MLP neurons of a small language model. Each row is named by its layer, matrix (gate and up: input weights) and neuron, and shows model dimensions 0-191. Each number is 128 + 32 x the weight over its row's rms, rounded and kept within 0 to 255. Numbers have three digits each. A neuron's up and down rows have the sign that makes its largest values positive.
Before each neuron's rows, "fires on" lists the tokens most often at its 100 highest values on Wikipedia text that the model never trained on.

fires on: ".\n\n", " |\n\n", ".\"\n\n", "\n\n", " cl"
L3.gate209:148143182182081129125135164121148106133146134076139089080135128105159105110098103135168143138130144121092118130097162125104083109169120135084108121160130145124041112143150179173113142104090148083187094101143133069142150113135172175087073060172137116129092121144110104119165167121210138133156117153110097146113104166100113108095093163148131109129110176103165106104136225105117149121124201086181118074113142111116138103148156074137097153072110100095131119147124164062161096117109105138144127109107223147110137097202135172124100160184107136192156110158196135141104156148149177171
L3.up209:086157163085116124196133136116051115161108170054121125123143173127123148160103073088067080134163126144163119187094098086146116121165152114140110149120164075137115099137140033146169082156111071118156117122151128173166105164095130057181096125135151135139160156143113143064084134159142145167168123072121152132128163118211136156138142103102118133120154140089150148099136100177109104133181095142147132107187171148149084136099092134123106141159151187149168135147126130169096172116106104150125094119144094155105157144109098109157148116034113075125172222156151100121121122137101128081

fires on: "\n", ")\n", " and", "202", " in", "201"
L3.gate917:140082086124202118116181194077173099102156164145156144108075105124103122099131198139185122104115144140121125163113143163135070168141158203112105125174139106113161109099142125167103151158108124084178089118084086138102117099098124156073135135077106126125111182171115145081199147127162102169143158160081084160106212094138116139097136142149108062129123145107110195104122075097137157141148098121101152118126171082164084114128187147176134120133136127040101096119153103162109109112161138089101131186066162141127114173151137097108127098115148129119096099082118096113140145179175077148
L3.up917:139125142091117125164155137103167135121182128092128083081125128149125154130085141096146173119176111150143135169096111136168064125114144131072119077086141195123121150150174133164145158115178141135078128127161159134076087102159162135100101130186128170086129146111152147080164125154165135140155143129115139198151148091177136150126125089136125096162085073075077138164096108147167196085138114127090203150087154204095087113114174160105055108172205067089181153160112124168125101133130136103127149111073149114147145154091146119082088140088136049130099163099136104113185110127134102157

fires on: ";", ".", " —", " -", " |"
L3.gate89:154116122154136076098133189138185140141137194098149122106155150163070146129108154146177159130142147192156116075082089162112159123118111147081140122128152124144108136187134184092152201085137133117143137160189122201137103166112130114134092141110111092210181165124119164094141145174145139088133147136070110103164102121104101113126085118177103087101159158093179144074079166117086152165105105165126113144113083172128148087093131176100151144076142121111162133061088149116099155122140112133055182108155181129119100112153077176133082105129103135117156158176157086114149113104182060121
L3.up89:108063156158141046115131121064161062161122125126126107081071157124177094132083189139152125184165152141123110067138158133140138208107159088074084134113153130108131098159080169135140108132168121161136069137141122105143068184110105131038124031118128091135089122164085105110139133116143105048193146122144095136162087133110161126141096164189139156104130128099173152176107096140145087139145143130130086116126123181082098133158079120116166098154154094132141116124140100151117142122132174103081082059163090125138135105151140108080120125143151081151139178121142161112116117077125116153

fires on: " |", "em", "–", " and", "A"
L3.gate849:164139167100162106147078140154124112147171158104133123133127145175135163092177200153172167175114118150060206160151140136101158137139105110163214120144144059127156163186084165116114108131121107140103070146134075096112119154151090171064132142137109158128111194093131134064128108143113118152096103075185113088104130174121100133120087151192125109102131116102167179079099117085131141137141140153098127090125064126132127093093127181142121150093143190059163142161131132114177169145106108115116100143166153134188112157145077169136090091200078109126056123132113165093136120124116139128
L3.up849:178095149043136142150155071095094118117122131088131136114167091221158120133191152102124146145134123111103180114113144168160142141132178159111083108121167122105103152161101127132119101098155126120100098117065040163084127145114104071085125111055133104098120113154119073154106124140152173174178074132082175122111145091139085120091126080189119089118137097126115208154133078179071120133174107068074129152049145155100132153151136129101100140077158086106105118186072141133127155088125159158151116143110162183114160164129156135116123148117138127118124087107112162139080113104085157123

fires on: " |", ";", "z"
L3.gate510:143160173146137107121112137120200143118159176104144121162080084148118160125168158202139138123171154174201154108065125168091114123152141140115152167103129126115142125178156154069193100127122151181112157106133069130158109147112067153120095095147138126171147112090100161078157123133163123169175076169114189161149100180134131128147102149136134112151125149106116051081098154192143130145076130145128122166121141154150114128105122155148096174088117180087194145167113181149135135146178072151146160112104185083149125131144064167083142192087105176170122088123150100163088127151108159175
L3.up510:144060123090074099098178063065151129147100101075103094110152108104104117103118132127135152148122122130144150088119099046115131140107131170056101151097135074136114065115156127143127170105119130160138056112143091146116161156086102083145035100168094127141187152102160055132122138102129106129199099184098087115087102148122126104088114152107142071184077166092164105092140077152111133101167140105170110144168165112133126173092147103145114126089093145136144105189103124124101159122112155167112055131149160113187119117138089112111069208104148096156111119139113111103168129126154106132

fires on: "\n", ";\n", ")\n"
L3.gate714:130113157079089112144210124092145167132157128166115148146083091111062185085109126134151151130116003121212104085157124101154149095088114118141096134079122186098120143140092078119153144118159175124070107102129045144095124090141138133101138140154147084094152076125129131069105171071171113158137124118145136161120145110188143119080119126171161105153112163070144132121131173082126161119133144166117144173136123143120068138102166164149127127132158107102165192079082169094114096142145180126107117171127133159090094147151085099164141116160091122093153199096166163164121111128145150124
L3.up714:163128146081086161163186091089138096153137096094136096170150146086119174162112116143138162144188111155171124123121076100129145139114043143071132161096156167174103110075104121185142144113128119076150117111135102138100123090124140074098132087140149099057095153125175187078122165151177103174142148147121147121159087131138129047093128139113179097187103184111056133214109113154178182126150134095081186173098168150065153101131134127102097179165140103101185119083122126103125151094126095168178121160097147113112133124099131087139145129141157133085105123106103137104116117128096179118

fires on: " |", "ount", "um", "ec", " New"
L3.gate256:110162181097144106102153131099121098118140109120140128098118090107140156148165050110128162110108114123130097191134123079113141127144117108128163145150066109190124090152125151130130141122128132162161092156156115084094106113157082200082149035086155180165158171123152131095103093120106134145136110128120134176159139140156107124075152205151117039112127121130180094152105131203143109105151141172143146110141114092115150090114212127101117181088160115119082124093087168134223141100057187123160144091129123202074147077139101147140148179144110123094087077100106123148099123133139110113
L3.up256:129096039045044148081192128131108163085100080084129112140091098092196103074162152119155120136100081135132152138144152112124123099101112104124163141096098108150149157167103162147114119095138155150148113149128119178089111161143086149085102071150147127113132168096146143060135054076085097108117158132139145162139075099128077128118175120136099119138086135150107098180120128204093120160126128166161148122130161116145166116087110098130110130066188108092157090147113190163147146186124133144064162093194090082125126123150111174168133178058162104111099127110119134140152145097141143112

fires on: ".\n\n", "ok", ".\"\n\n"
L3.gate728:109197101122181203172128154102129128126176094074148114148079155107116140084114167143177108181122155148082110126120078133131112138127127119148068061149135085122136122112167169151138142208061175100145068123121167103150180131132130194100118116127098078180115162163103139107176080175144133104134144143080130156162109147182100166093102183121122137141135054087152126104091134177149184221124109171093156130144193128067145134101176094164140083109120143139179138114122144136155144149160093142114137123156149113148141107119119151089161082153142091158120170164174132117109128131197137117
L3.up728:147159160136160104146075164075149127133153166134189135083174195085114134108083111109169091092133175136098082150105172117129145165098132133151115111175117112058137132136110192098105222115194105143146133125140169148160133169103117168141214144150184136152129138126146089060181140091149116116139092058118145117138086109154091134122102099170139108169078134094153198097137136108164148175145142154179166148123119159103118101077182057096157150131182130126102179120157116132078181164114126133139168106188160139116146171151128115125121146089118134144162168138157073086109140165121154111

fires on: ",", " |", " to", ":", "h", " was"
L3.gate234:146162137118118136122179132194143198115111063138116113068162089149121150127176151163143135107114153198130085153131099145139149140136080202120141132155066131146145117142105149090175086068190158150072125150098148153147146163110078147152117129140154085050137089120162118130152083119154122081036122136167120071126165116094136139151121128133080159148145150111126161098113146118109112127117113139183142099133160105118102132155115183149155154134153141099174171159127131134055099168186120138073151122067099092214115073072104100125103171133133123139147047133110105144127130192120134181
L3.up234:154077160125137149173204128131150150119076138128128110091122121072118140094153103111076111142164080089139135150073161127142107081104072182104095123114080102102094167134081095091161121144203132152150179085119146188107144131093117058120081132160169094045146092129115133105121081151120192079096119095122129097131164106095113145155140139110160117171089087126111144060144113109080099135136168156101140119115082107078120129156047114131131154154164117187103095164065065153116169135157160106120086132167128123136161126112105070111091140072110158168111106154122181095146086117077136115

fires on: " to", " =\n\n", "-w", " f", "ab"
L3.gate713:121126064055136151177140135076217077129142082169134111129070084132158168144141099142115145168188114182177130150125078115159087110074107108198150178147132120067081063115174104075111075095118154176078144169107116105091143103146113091121138141130160101168175153128133180113112081108188134103102153170093150124150157146100122124177103137176102151147107129149128134127148156127125103134171078119149129066132110098182167177113120186111111140147124134085115090162136153078147175118125119168119173132063156127093142097126126110130120141083190131110109139135161154137102084163146122198
L3.up713:101149115102092152158094108182146073103079084147155117148116169118103143094148109147107148089127108143145126109081134168080114110111129061150064105147120134052087131097062098147139145106122109156128088112088133126119092138103171111132113140158118166147131094132185152139132135087094069107074152161125107128079115161109145114137102133158146118068061115061125113070154140173086093138104180121144151092148150157079158118182072128090123149105124043148172086134164131110108189111158093098155133105118141050127136129160139054081144172101164130134158115099143172089239144150129127127

fires on: "er", "m", "'", "s", "d", "st"
L3.gate344:150150131165194167119194177108149095165159150072172200151150078087142162121127108132123136146147077087117105143104133124152128107071078090117145121103143102129152095179102060119148139119122147174108149122131100148125141130128159153115084131188119164096104145152104134139131094114114174253122123142144103065105161181169124101151126159145122124097077119138210177107106110136138184116149180133167164123119142116150183110154135134154104133078071138121123120147180114157117183104129180132143109085159176100160087093112138143081159126198118130125133188172156149133083101073107173170
L3.up344:112145077147101099136146153124117140176080122094133105147163136146098165108141082137136130176174105085121101199125132163149196137066183142117076090085085177099113159144144125159091135103080125123141119087175101121189109099102134082073141110163157159123151123071175156152147141135107117133058147064146126077088118072153107156133112128138120125061109157125104158089145152099091127117149155098146051190140123110094164117104201120122110147142108105175159154132159159151077174127114089115147177056174132113072157075112103114175154108132102117123178189144170123121135097113186164102

fires on: " ", ";\n", "\n", ");\n", ")\n"
L3.gate834:148103094144118123140149099081183135105167139142144164161115136139161208145147137139161139118132126108191104184127047174108116127098104150097068137127124179087126121112152154111104086128122160114068156034140114132084186107132129141118130113111141162111126100131133167102176113103188080118092165133132088151189120103140113160047095092152136114126122117111139096114103083111136110101117133155115132140141152147087022056179168088140149141144130115137139166143074099117077071113123144120130140130070179114062099134119115160094133123115095073134038153140187112119179122159116124062
L3.up834:164089123121090138127176178159141096143155156097103116124138113127148108096160145136121149119127089176143118137109066157105114137112091153090133074047189162130102078125132218142127152102129056100124140143144054096075165061159113155089183155114080140110131109078090168086168130155182101125116193195110125220148084157094142158079150056118124079122098157092119175119118088156163154103169134166104177116110120122110120099164137086126138107128151084138118149126150109151118123084136103095175117133131160129123116158122149177094129109072119126124064117129167127085146191171108108121

fires on: " of", "z", "ig"
L3.gate902:110145139087064070139132141092126072129154106111060148163131133167058169086131112096112135144110113144149136144145091148106134121148139094107159126104132157121181142115172149153111152159115154078180121130144101124101164139145076130118077091106142136180105106147123144174108115139169138096090130101077068147132135127113172131106065203092108035088082106179113080063103133103113147177124144155078159062233163149141089127173122143111076191174115130139083115146124110119163155098137109139148108160127167152086134156169092142131113091103134089130091076097182165113117140104091187134
L3.up902:129113190151102109091105139096156080114117124183150182132160095129124122134165117102148143146097181066117136118128089165119150144108124144157139073153114110155143143107112152142155130103058115114157114141096103142154102149096148099160136177145090161086123196174169104141164097141152103100196165127074143171118155174091096135111058126169127131074099130147147041059114133124125195170158073178108228123178136150119185152144095103126138177163149159114138072142175094067150147150141128092103167148116197149121085124121086121173156095157084128143082149137124122097179115118159125123

fires on: "201", "um", "d", "on", "me", "no"
L3.gate4:144156086171137183161087142141171168081135149097101162069146132164120099121081135128110152109107154175112156106122161135091076159131129061089132134144151146150135112145099125097127148116163195152131062084136153146128193093104099108148080168082144110136091147132173120165074057067094115110144078181113102140149150123163102127111149183157174103131091138109153163101154105159192116138181115140091118146153123068148063112187140057179128095145111120100105170127092136098121094103170146122146126120124128074189100174128158108123196205125108120157129182108128127140148156180182090139
L3.up4:156175110161107168096129030148094165121086120174124120119133098127129145178130107055077132140124113109125171169189132136134179123144109192115128042112054112163146169124121163160131115159138139123137131138135110157117091146124066127152126189174137148100105102098181091078090120114164125161074108127125143135092158164164091126132126170118142121155127196141123130165179172148143118087075077163069108129056138100113139145181174128132075127142135133124117099092064175127134125148153119174133123131105161111114078113111111106143154194104029135083099141136120113083126199105111139161

fires on: "il", ";", "I", "at", "inc", "le"
L3.gate824:104095177113142099150083148107147058135112133081121142119081100169104155148141112154173123143135171142182109117176158162087135039162114104058053186108085119127091120132096134103133184155069171123151166137110133171136063162157089133096135099106109148130132129152118130094181133100130097149116129186147067092112097074127120090144083124117113132134112155065158145129101127124130152180116164168205073118203077115095104089130115139085103132146144088123121100162170155142115142133146133078143105054137172076085098114124087165094126097144165151167139175149128148063116120124152079155
L3.up824:101080125199129137089153153146118074159134130087113137165166117124108101168111122172193155137097092142078138186153127117104146123151126102095056058100077132132092130131173150135144070059159164134145129171139141160212130084102117118093096178125116130113171160133123131083119099143109105072142170116130107130096096070135131137154179146120124127117170169134112122183142205094118165111088134106198081152157099151169161137089142130092139074095150185153191146160169139105124161089185123125136082104160152110148087126130088145073143159160106203118177082161090127134175110124137110131